Weights of a small transformer language model.
Architecture: rotary positions, no biases in attention or MLP, untied embeddings.
Training: a variant of Muon for these matrices, 660M tokens.
MLP neurons of a small language model. Each row is named by its layer, matrix (gate and up: input weights) and neuron, and shows model dimensions 128-255. Each number is 500 + 40 x the weight over its row's rms, rounded and kept within 0 to 999. Numbers have three digits each. A neuron's up and down rows have the sign that makes its largest values positive.
A block is one neuron, or neurons of one layer that tend to fire together. After each block is what it responds to, as a language model described it from the Wikipedia text at the highest values.

L3.gate28:415450546525467437532514478535523513556511573574518567510495457564462509534535541519510440554464512512527485547509456473480393445537457604540484474533583454463467533583503514572554496514490482514502585594439509472454489546548499516455484472517500531496508512500488555447507470476491505463529566545506537469547481459528548516486469478537446490498477581485467503494553507482492546507535
L3.up28:520583502527481497478466504464564456437527527575547526513531476520379485508452466558490520473470494431487452569544455559498515513450463508489533494557437425471565465516531522397562427570496420524446503530490477475448543435439425442482449484541466429490524465531512537507485477436486494517493480488476489462509561480476525457460471420490457547489482521472478523469429480477461480495496
L3.gate391:507492492566403466495491451509525493490486513470500526502514514457447505533474455541565452553487514535556419510486511420477443484576462531488526459546500463478491547467520448502537540517522531463481572533516495476473433571504528434455517579540500498493479559434478450474576493505478466483468513495541520582511492585504573498553454502532470555484525558503424587589526526468459482514461
L3.up391:519477485550543529496418472482520468559481442522550559533496507464512435590530414486498507467478484466519526506531436507495484462551529514499471497522439528467516542552462448492495534599460522474477554474512479531525522495455580443440563539519524486448534493426452482472499486479535421515527501483429499551455516519493509534457494519503514576533522516543449511487529485565561551512477
L3.gate397:466476530579452508512469553478490542558514523563504504473515399479490486488512483461398514516451558453553521457550445435517461482539508504522506531486512421456446537499485461490536475518453458478425523501460533489482557554514485500513467536494556486582507454469517478496517559498456562515470493506589489447481480505491442446458545443507432457432486539463562511500557439518456489453492
L3.up397:465504503468518477431473518479536536503492473488537495457524515528477532503448468461498482491548448498516467530459496519459518486520462558426552435487481580517491461487530494468459427474513479516482445553552516499509562474574544489531481490531465569450514526448525494569566475482478528512483476518525476497536492480527500547417507525525494483537497472528566465436469519477548506481525
L3.gate420:515578556536522383486503544493496486505465544480420493517514435459471506552511524473550547479462487464519493496405495530549489466521542461542482490468513503514512457480546493557527490467498466463531533524482498497491437492440447477462493498598494444453446502438558532507477494511512432520508533508469490502540525433495520539509519498505500472456551492496477436545491551474558484540480
L3.up420:565490427544512554514495496455536514478536526619408550499567492383482462455501511499517480442469466476510506433511455459489552519528476455520566468445488528493505484538509466593549537470508497508539466571532532536481496485476573501458572450507493465535511462533424536525536539438609500505493522480500416484467473510458428558494518489518482516563445468565519515480507482539560448579559
L3.gate488:538446532440536505522416502512524555405456477549470528517552506493467527521534466520562471412504532485469516475494408459511511508551450498468502566384511534476458543463451544494504524488552486476513513516596519483537517554515417524365473509469510476483573500413422506523477472499519470506498493539526483557491515494523530455468515525455482530465548453515477509528478508455492455559497
L3.up488:497440457522551399445484528560424564475490494470389502484446498463489441519508531504415446538497477505476508500433491484486461479479571478483484520479508503591488512499502490499516529459572415467419472534527520509522506480532537531532522551468506495457515520427479447534529503521556518493443549476531500505572571496503445546549477546452498460498465491453512509406540546483520474514504
L3.gate685:488497540422488496445518477497518540470528472526508480429536531556431503457507488508477466453492517520495507441523467476494548429425447541457458476511512513515564572450500478602537503535487466439421521520458515495511532479460487525409505565481417507462473551376414467511548468501447576568539532500528498490498452572562486507472575539556425550484545540523495540476463538511514529516447
L3.up685:538475527483515506424516492493523530497467471501483492467539526500442482421500515550548524429440503445540524526508479493602556468470486496509492501471510548495476467477532509553538511494515527505449417517544478513480517478452495504436484581518475417489435500470458487520517511528508577505491507496547502427599504592532462466541513496516511566484482434524544525408475532527480581512474
L3.gate720:435499495499522453501512448483468500477487489547517479475455546523506417542512534541475522512579483408525502499497586517472522512506497476490479591470419503529415530540480567440550465495472539451515497462537504442474536476462487547509509434491504542477489539505524492464610479554501475455480500545571481449463428526466505533483480464505505414490578520546512406517514446472498529476511
L3.up720:498464522524514473529522529495459540485486571511526458494412525444425469541522484486552482518541562543429500550571393458537476477488517502457415453540449528503490443449512569471524526496486510481550461522519505435586478470429434523610518526501550559377503524482487487516531465555467469531515490486574523502480480496415516536520505501544512542518507410537498482444508507482510463502569
L3.gate728:563508538488506457472473564453577465480525531458484473550480424453527524551400559523496533470357459534404520553482403488527481509367518512501482582450475493416470470516490558466500488443547525521494550468534455532463506523429516533485500478459444526514512505451509544515541512469508541478443471520474582465485463458507510534520523500562523527467487502461471493499477462495448540500535
L3.up728:456559549579492552516474523545483472455498527466487520424485471472537466573507429440526551472492467494533468502458517577534511504496490433504500518486513535453475496557530478416434516470527562473484476503523495511506553550520495552490493468551463515533567548469500498482544531578512613555559508568503531486522512451513528494509523453516519477531485489506443466443474563473480555477479
Responds to: Third-person pronouns as subjects or objects (he, him, She, them) in biographies and narratives, plus "or" joining alternatives, with occasional "also".

L9.gate476:470464451524511483468514508500453545445495436463451542561497482514471471508463460499544525534480442607501587495477547468469475534476500497504582467504538475562527477479588499540549534515520431450570502502488536493483481536522444560560488518495501502513499503564527455466512552485581554510425558506477426470466517532539484563501525472444466541527543500497551452562513524431454478472500
L9.up476:541552539561464502493478547482509534479529580426482499499556482494487477591548548445548498523522454472624487511458486485495473428518484482525485573525560537511501421531538547479544499498528502494418464519490493450512418480557500483508530455497441501560480425519429473526503470524535518467467429538436482468498497420526434496525407415591557463538518563446524477574425470522509494417459
L9.gate658:428567484518479432492441415535558546524482525460520505512536555503470464460477467494455488536512512495548458422511514450451434453586501517519490441603494421501463520495500495482464501455469550427456523522528571454467450498582459583507568451486500500483462508491503485513458501455464449502516509541496516523518526545467546504548505507490500458487523501464454593485550494450533554518547
L9.up658:492586474556480434514546528538481519404543495517546513553495443525456527549499491538517570522517460554514546525506481486543501527445573567507560518501522543494473461486543516575458480476468480487498424521480511552525506456463451546485501441558457473491461445505476531459416524494472478455514485443538527558526532535518449555526492468499519474460520505490527460575594517513534479494501
Responds to: Prepositions and time connectives just before a year, date or period, e.g. in 1928, since 2008, as of 2015, during the 1840s.

L9.gate9:577473526492506518461452455498466454420499549515558504497497427633437534525509547531445485473430524559493540601532564417493541559457509472446490470490562531433518556503479496483538524530506473500520518458546435540461461501488481513458461517482497513485455517512500461501512477470478512437509531617507562445449522512524474566435535584494479532412508512535460487471496520529489541431403
L9.up9:475487495484486525444476452493428474409457551484581474497487393592492549528455514512441408472503512536515535595592530414522511565501511573491516472529544462473497520547450468471550479561498455473515466458513427546472492433516481512462473469488492493462502522605530459485499492500471558494481502630469504447510507501468484471469553580511448491478494486510473420502503514450468504468529
L9.gate462:517440507533571458513495501437485508552493416482533486434487465563509532513465439466521461464507442549573545445470429360504433496459385522479459518565536490525452460432419440542510470499483481519579505460488485493467483491582450542513528498542432524455474509511471488501502456516503474460490529556505475460486485486460513542481503458509545458542483521477528532522518471493461555466533
L9.up462:517508557465508469487547487442495506537449542586515540497508505503504525440470491462533520490485496511570524523473519493490460441564586518474452498497537497598526513530464487440549514504463417430509446408507410509528515510504452454513504493461549587521490546534499545499526470495545530544525482528545528531467448586472476541472498535513503491434466465486536474499553489492470453482515
Responds to: Tokens just before an upcoming main verb in narrative prose, chiefly adverb endings like eventually, briefly, initially, also "managed to" and "hires him"; sometimes blank lines before section headings.

L3.gate40:539529469494537489563485437456538518548496543463500586528500494506501473476550507464440481551451529452501434549484507520556486470521519554430449475452532433470485514454486431494532519526451476541530496503514554515562527520477509511520456553619481515560525496511492535526507514437504558610563495494472513497498489540473576484508542482509578500414565554485506491459488446496402532562567
L3.up40:504481457552508483566474525500433553499545467510523469510551444522408477495530476503502495471562513456411466517452526483485459491539514586454542543410569471494577506442494538486576480502432586518516532498502519515532504476498518463605536525426531511585575522479477456503542467460504505431497471493448511511506490535528539520506513481497510484525548435465482605556492514457428464445424
L3.gate72:528466458463471467594530532425510388506561458553536465549548449398510481508577555497417515507443492548555509502478461474476576481427499580521537542444470506433515405562563468555484506546495509468495511447484508426520462488552487526571520536518528468489462461577544487496541492387539548540465501433507539544498509551472503456431468504509540477504503442558484554542488489532462518513507
L3.up72:476454512469527525515502436530520500463421506543443518527451561469484502486509466524487545526535561456540504502481522522540486474489530569498556539466509456528502510496539483482497474503433517544425451546506485519474478506503550521512525556473442505489536503506482431569440447463456533478499425523525498537571566582561547546493541498458460446477476491414553533503497429466485498415468
L3.gate165:478527461530493516539503486487455516443506443495510447600564529546493453508548473465474534520525488547488471490445442456532456442500469556472514568497497536494569501488469562528520495540504540407501487506576451436533427489506531487545519457515515517477505460516496528504441481496567465535556531526518448595454493560488497491428498497470575529505508507454509570511546521455482440459458
L3.up165:489512436554544470465589481514529479541495472493462510501450505464509467498500475511502479523404472517514478472451561484489544461502554537523519548515559536437487430487506500488533512556454556483481480470538489454434455460492534533458460494535547532438517551557461526482464481464509455556529432538491401569487533536510555522427483582438534494493485480530528501494551472487509492484424
L3.gate248:448428497470557425520500536457473513585559514535474415549533466483500508517497446501460548481516502492480478492458495458612500558611406483544462490447491453486510553522497446504520568585445531536408564502487447582528474592551546468480502510516569505525580536465471524469533539492488539501488578462521477480520494513525431512473540455461528454473520528453479417555442482438455477553513
L3.up248:478461538506513553531565515499520510554451545471513509480488481561452461425567479427572520445476506430375462478446518453503624506520460520531478491472514450434534475460514484538469460552539540481490512575504564510499437516541476454528439510455555490490476522526483550548546553514532499495485557455541426537490518471489477504516477542494489483489500522509546468499476480464534594490494
L3.gate569:490484460485472480551454520446504507569503493435485401550499479508564415508452475468436486477512547493468429483520547528537457501537568561436579517512535460490532572457457451582528445505464500552449472520511483518516416498495535547539462507482561542568523486511503522539466440446433472533475521464488492453466518486539496574550479581481486512486483508574576517561475396424569545430485
L3.up569:492502498461510442610513521483459514444493425468511509528446486598491489503532530515513465486493520478525432477439566457550563500462457425496522394493475423460536454438443381519490514443516500451474486470519514487503502505537567527501497489538558458539447528534432485453446515467515506481505494510494543497506437424518426397491543524498462469503520548426556442510457522458488506506550
L3.gate617:491476453454457525519432446414395568502511480489479501574491470475510495468469409471465471467482529461480522450569440525485519528529440474524504510471445563456494511554511444453424426470456496510548505515514499454447438504536499477541486436463524543512465460475469523525491570528522508518524468476493506507534562520439538488436468545530531508511490503457589458442490501514497478451481
L3.up617:470419486458438479559421541483501500468514470527457533522446516443506539442522529499498450407443443487475531538513505507473430469447498500487569497438412539465480518487467548425456511478470531482546496513495557449453536488496537559526474514470514477492522469483516505516477446476472467536396487500443478533532487526472559525472525454572454493491455442532490446505527446485443535499524
L3.gate665:476602511515505493516517495529478485482474553515473424535452526496579506519576507488527450498548556559530513447470519487468445526513505536525565461481495484485532467436532443573452486459435442594507511549570512461529504508427533585562442466593486479473573497561506582490467513460607508494529506515548516467467508433522467549507427533449491445454484563560530495497518540508529472550426
L3.up665:511463508527506397538490513503509504464531419558475538578483511501506506518538488567485467497463570490447520436504500516555497495528489523495489532557515473468437495561489488566524511512572521481459507490532474536489518521519461512522462482535473493575516507471505566461410537478446546521406443589486445505425540595471482459504487471484523498500577398470626529542501510477432561424495
L3.gate694:434480489466470462497571505506444489470471470491437449482470517466456490496506452473517576473501490428474476520538517472496481491552517506472473491513513532441532590516458595496482476528479488551455561464550514514508569430513485475479508446461512550578528589500414518557498477493528588445503565405405545550583452485504501469561514520438541489471551478492418508558475493452461441507488
L3.up694:427458470522489470500513539448464549479530453515397395552503454508457503493539525521459544475522482484469541480481497463543502484508469456415545481507502554459551560505459464511546499494529539475422478565465470541556496445518501501521522480483487514576529503558433501467491508476578537441484506511507519521534524541517504455509550531441505588508517542558534492517449519522446464531461
Responds to: Second word-piece of a sentence- or paragraph-initial word split after its first letters, such as A-t, Alth-ough, B-oth, M-ost; also mid-name pieces like Tak-ah-ashi.

L9.gate161:497473512453487492547448498526505527518562512470515496524549432467481521574504402540476497485499456516451512506510464480526567478506523471489491472562506537549513533473443472557513514491499525431528478404478512542535479446448420483536483464529506529596507512530497504484518509458473490520479513534487477545474561495543527503509439519467412577493416480553464485495507487483512453451471
L9.up161:465487575466485504526465459462535471539533384500522443511567532503520537511446533539506474547450410602489424533487525474446528507547523518571486527505498463515452535524476506457472579453454526475419492494529525519454521542495398547430472480540537526501506563510578527469526504493417518445458519549503518561491447477500512515523576534504484522538439470484516421547493482554538541435471
L9.gate263:491512523489510543528523576519466545482474478531532476565529465541544469492505520500482470496434560561454482474511523474533531537448525566569459535476539554398512517553481495452579466484512412541557539417526470489484514511414481472489456519567533495466476462430595512451492451461404532459507547563464515485462541510466551531548511519550458518536425459469443460570471471465501458463521
L9.up263:532508516464497534569486559520560518374469418516529421542503495618518533484561501494552478508501462509486546464506442461563521539478479523519470452511512529411495610458502481450482478452445454576469530463519478425461519466479481439548453522508507527495521516484496423452466451445417530450502532531486477527368517487496510496557553582504476514488509456483517498548461494504463491465504
Responds to: Double line breaks after a finished sentence, list item or table row, before a new paragraph or heading such as ==Etymology== or "In 2019".

L7.gate147:469481477485462491509505514552418521511457508498563467506516496553509554540552460499516462517480554566451489511529465462460439562507544489466469438505456477471447501490440486500506523522522600527477477494505489519495518513522457562529535535540507508500466501551563521424501537522583478431440497489532503440458480549524561465519501507508522533421452494474572472465521489474458555470446
L7.up147:534506482559460433497481520482375484477508486438495496534483534438534543531492545532590496496546499498491561519449496469497481527476520505433586510393504548519494537457534489451491483510538552503514510483589584506541539414537523531557500536543461541510568466491570481518538532461502445492472495528543511539495523523552560542442511520564449477511558481449554411471528474515478463498553
L7.gate175:477493488490510585582535520498521545454541492606542499549479472447493504580465497446467572528559432550468422509530401442470511557485515439467503503495480519508560451398539463599536520529542530498568497496540445591500536497510498504460489467517590618562516541533471484465521515582519441503460515503589514524418466588463466468458544508518441481504450487590536598474447525499517531569540
L7.up175:537492508504557503462509505488539519439461482454514526526429518447486548472476481564428514508513518496523441500563491515496493508545590560462460441423530469435545495517475466572535474581446501416541464481468470639477554495534536463508535523470548554571383490542521500520514484492527540416483511482492536459511462526463468535512465457529479543503497482439577449421513562509501548519573
L7.gate272:482573429461486576506561503499460611479494464565508483524493482499502518508502478474459462454492506534449495502526537466500526438510492523487461469441573481495487502459501494507492528499505550445497416599519495479477571532540473495559530565569541535506450466499565510472475467468520457461528508459549534513487513489536488534594492527505551500476524514444490435492483509454486495541620
L7.up272:432507517505567550462444596539522526522441495468570486497550455484564435460500507505536545461567494557483570471504497482576515423462567524503510482438412456444424448444491460510534502479413524557472484497543558536505509555496466442520542498518558529408481488448463437513492543454537470523520510494545497525486523545456512541404521511506475465571395565507536554526482513467496494529516
L7.gate312:455475541520429415452501507500547506447512489510571476522447503607475499478484574530473543451506507506553565546467482544500452506511463512485494519499516528453562500547459507492517491470478460577468515477594425480466503559484527484485527477538426458525496495461463510475433487470518533515436546468428476473517481511564547411438524469513492493517508531402502516594450456522434479547506
L7.up312:549587555467456444539494488518521434489406480543554512426542530569465541528524487524459480497402445451462471514470512550525524486497533493504485496484551451593462506509473427530475424571458507606594497546500486488537464539465491453464471499534485490557505548563464509469462505552501486535472552526546547436419493477521492480544435517450551497422568534480503509498413571514506561519512
Responds to: Tokens that close a text unit: the closing == of wiki section headings (See also, History, Plot), sentence-final periods, and table-row pipes.

L3.gate35:530548585462484472518489558496471483508471420484443484478474481456471545492464449514491530458473579490410496515539594568519541391527518551454520529539435474434504503536437487561537624502531487539471416516502520431524523497562522504503484440493450479422527468477558497506527484505518499495544495528537565555491568425479475425479568471520487521519506575506502457463542447493550535517538
L3.up35:545514538487582521494440562525503520491576506534477507478491477555488457521531494494474504420447448532519479503500478480487465487510423498526550514515473518414581464499522528492507536509444529515486552490497471549528546576491488436508541560517561445473534483445508542519562494542462485580475525483484551517547538539537474408488500532520541446546465518497495496551435548451451545444454
L3.gate67:576533441500497518520454528487563510526412514504525473527542561490462532489522561456525476470456533479463457521441482554464459493485487509501482547388448531446567529480544502490506524528490437473459481539528525520537487523500428461523513418579484488523476472463553525439568453471492511477491476493462549440501499489516514508518525552541464479580488501504485457555557582474545516501525
L3.up67:550505525552465407522513498543517522492537457466559495458465509445510514561503494520453440465495517552481502522509486549506539554505465560513567476455502529401491510490459508488449528508507439472554519528537430523527473498522438454511472461521526477553448505502511480474443461423482563485493492547512515467611538468523510548511515486585518481492536560485479486500470477542556477583530
L3.gate151:524531515521480504576474549459534501513534436568487502526448530513585491508524506520556533478562470604501528497502406427543478424472509439520525465497508516440488478479473408443564467545473453447497459425549448536420515479534504476508490503509517473510492491508477522568484531449559532435496512516482516468496485442561480572496459585479479554510517504463489494483480486523470514502584
L3.up151:511457527434527595513515521474446488484508563534535416432482452474560481445521490519491485501510538551558514470565464509489514521474508453549542499590532514545491467447427554483484510550531490483461540518526488478516518548472531408516534467526540456513516446510514526484544501504509492513610470480509454525496522493497433496503487509486514431504472458531433459514413537489524497480495
L3.gate171:534461436509475544576514538528484493463515554493564566493465522501438489525520513524453542489543557519566433476484557448525480423513485424605512455575534463483501516517491530523426516390491582530570519569589444451413582548453535454530490474456489547541553537518472475519526544527496494477552404466518464458530535429430531478529523448441459515590539489455495480441489472475449515524550
L3.up171:481533397560503583524481503466471440517491493514561470509525412535477496441450592488436491505479502485532523458421510528526487562479611442566499549490496472489523518530425500543460431520471481547497472492480452478446590467500507513465533476464460531529508526513477419563512510535519479441542501425488524437469460473537502518542552469429535471547562483510503452462497478468470521514522
L3.gate275:500512533478392503500509541503608483445450519453475380515492454555530523564520420518500565566453537492496481457529444489498485507540525504494506523488476502472528477425443491468485430534499506504520482478553447542508530495504493478547446481500493468459495461461427486515515515509504532464502474563519521538482507498494457482537502396579521503506490556437458504527387548420525588470446
L3.up275:472509526463484529541505520489487458513516479476489468506462518430508474574398410489527435467485504490503519542584482459518479493506531478465488478452522504466552505444488469492510493520457473497566566506551441491518504511507471523573483482541518462453556477505550541555380521541550538469422481485551564457430503551445512461518545448455527445479519459566498516551415569456475555518493
L3.gate430:470522539510580459497582559509451527520525518527463514499471456568521529421512491528492476450510486465483509496460469554550502499482572492514487458461535557474532471460548475546535444537502483541532479434585452508457528512488517513432521508502539465477520576521549491498479478466507525536484498506522464476513465565572488478465576505541416458498558535528513464575453567463557515509477
L3.up430:499499533462454469562540497553497469542513461516510465464566414514531477447501588599526452467536495450435428386499472447486440448515515518496473491457443547514578518490515519503554583543483540507539516429587498524479570430454449446489549419502470475486580507444592500499523492475512433529443436478490450499507466510450463483479528530456511454403484449513492441536408447447451598453489
L3.gate502:466484533600494507454402524563491420500473514461461526459494439462480571486473575483579525562511501563498443516488538486498434597484502454504467443545552510479470470478507529520535547440470473523507479534440512517519452577485540467465494470514454568478525513420523487500427572554401529524507468518554537450438532534538501501465510450493547449506492538477441537480497505475535524500511
L3.up502:481483476494458476447513416460533463518526530440434525476497495480504485571488523530530514561417542507506525489498514474570561481510449461516509479509512495525521500513469520424515435543450543530506553485489449491482531483548442532490535500409497527489498516512529531480518466478536567456497474548481534499461472530582466494483625419454450478504532535502503502495478525508408584466454
L3.gate658:476514482536522565459535459531505505492507530463530508434462493431551491458537498443526422485509519475515485487505544472482574471493459540489522492515480490446466479513475517558515522551533410481531516527458452484584518545470468516515502476548505479455494444501561553486516588495493541508565551555546521460500466437483397523561559527462522486575487560482494475485460548465500499470493
L3.up658:514471468472505467461547418484518474434480498494516469469546481463485548516520466483524498498571563557503417490530493485565473520495528507486497502456473500397501514466516486576594531498505456415494492522547556487468536521397542477359492512470526518517466408506526522570528442482517485446500541464455541512469487465424447491400551475475511468459491418456475491503475510497483456572562
Responds to: Mostly the closing == or === of Wikipedia section headings (== History ==, ==Kansas==) and paragraph breaks; also the E/W after decimal coordinates, and "ake" completing "make".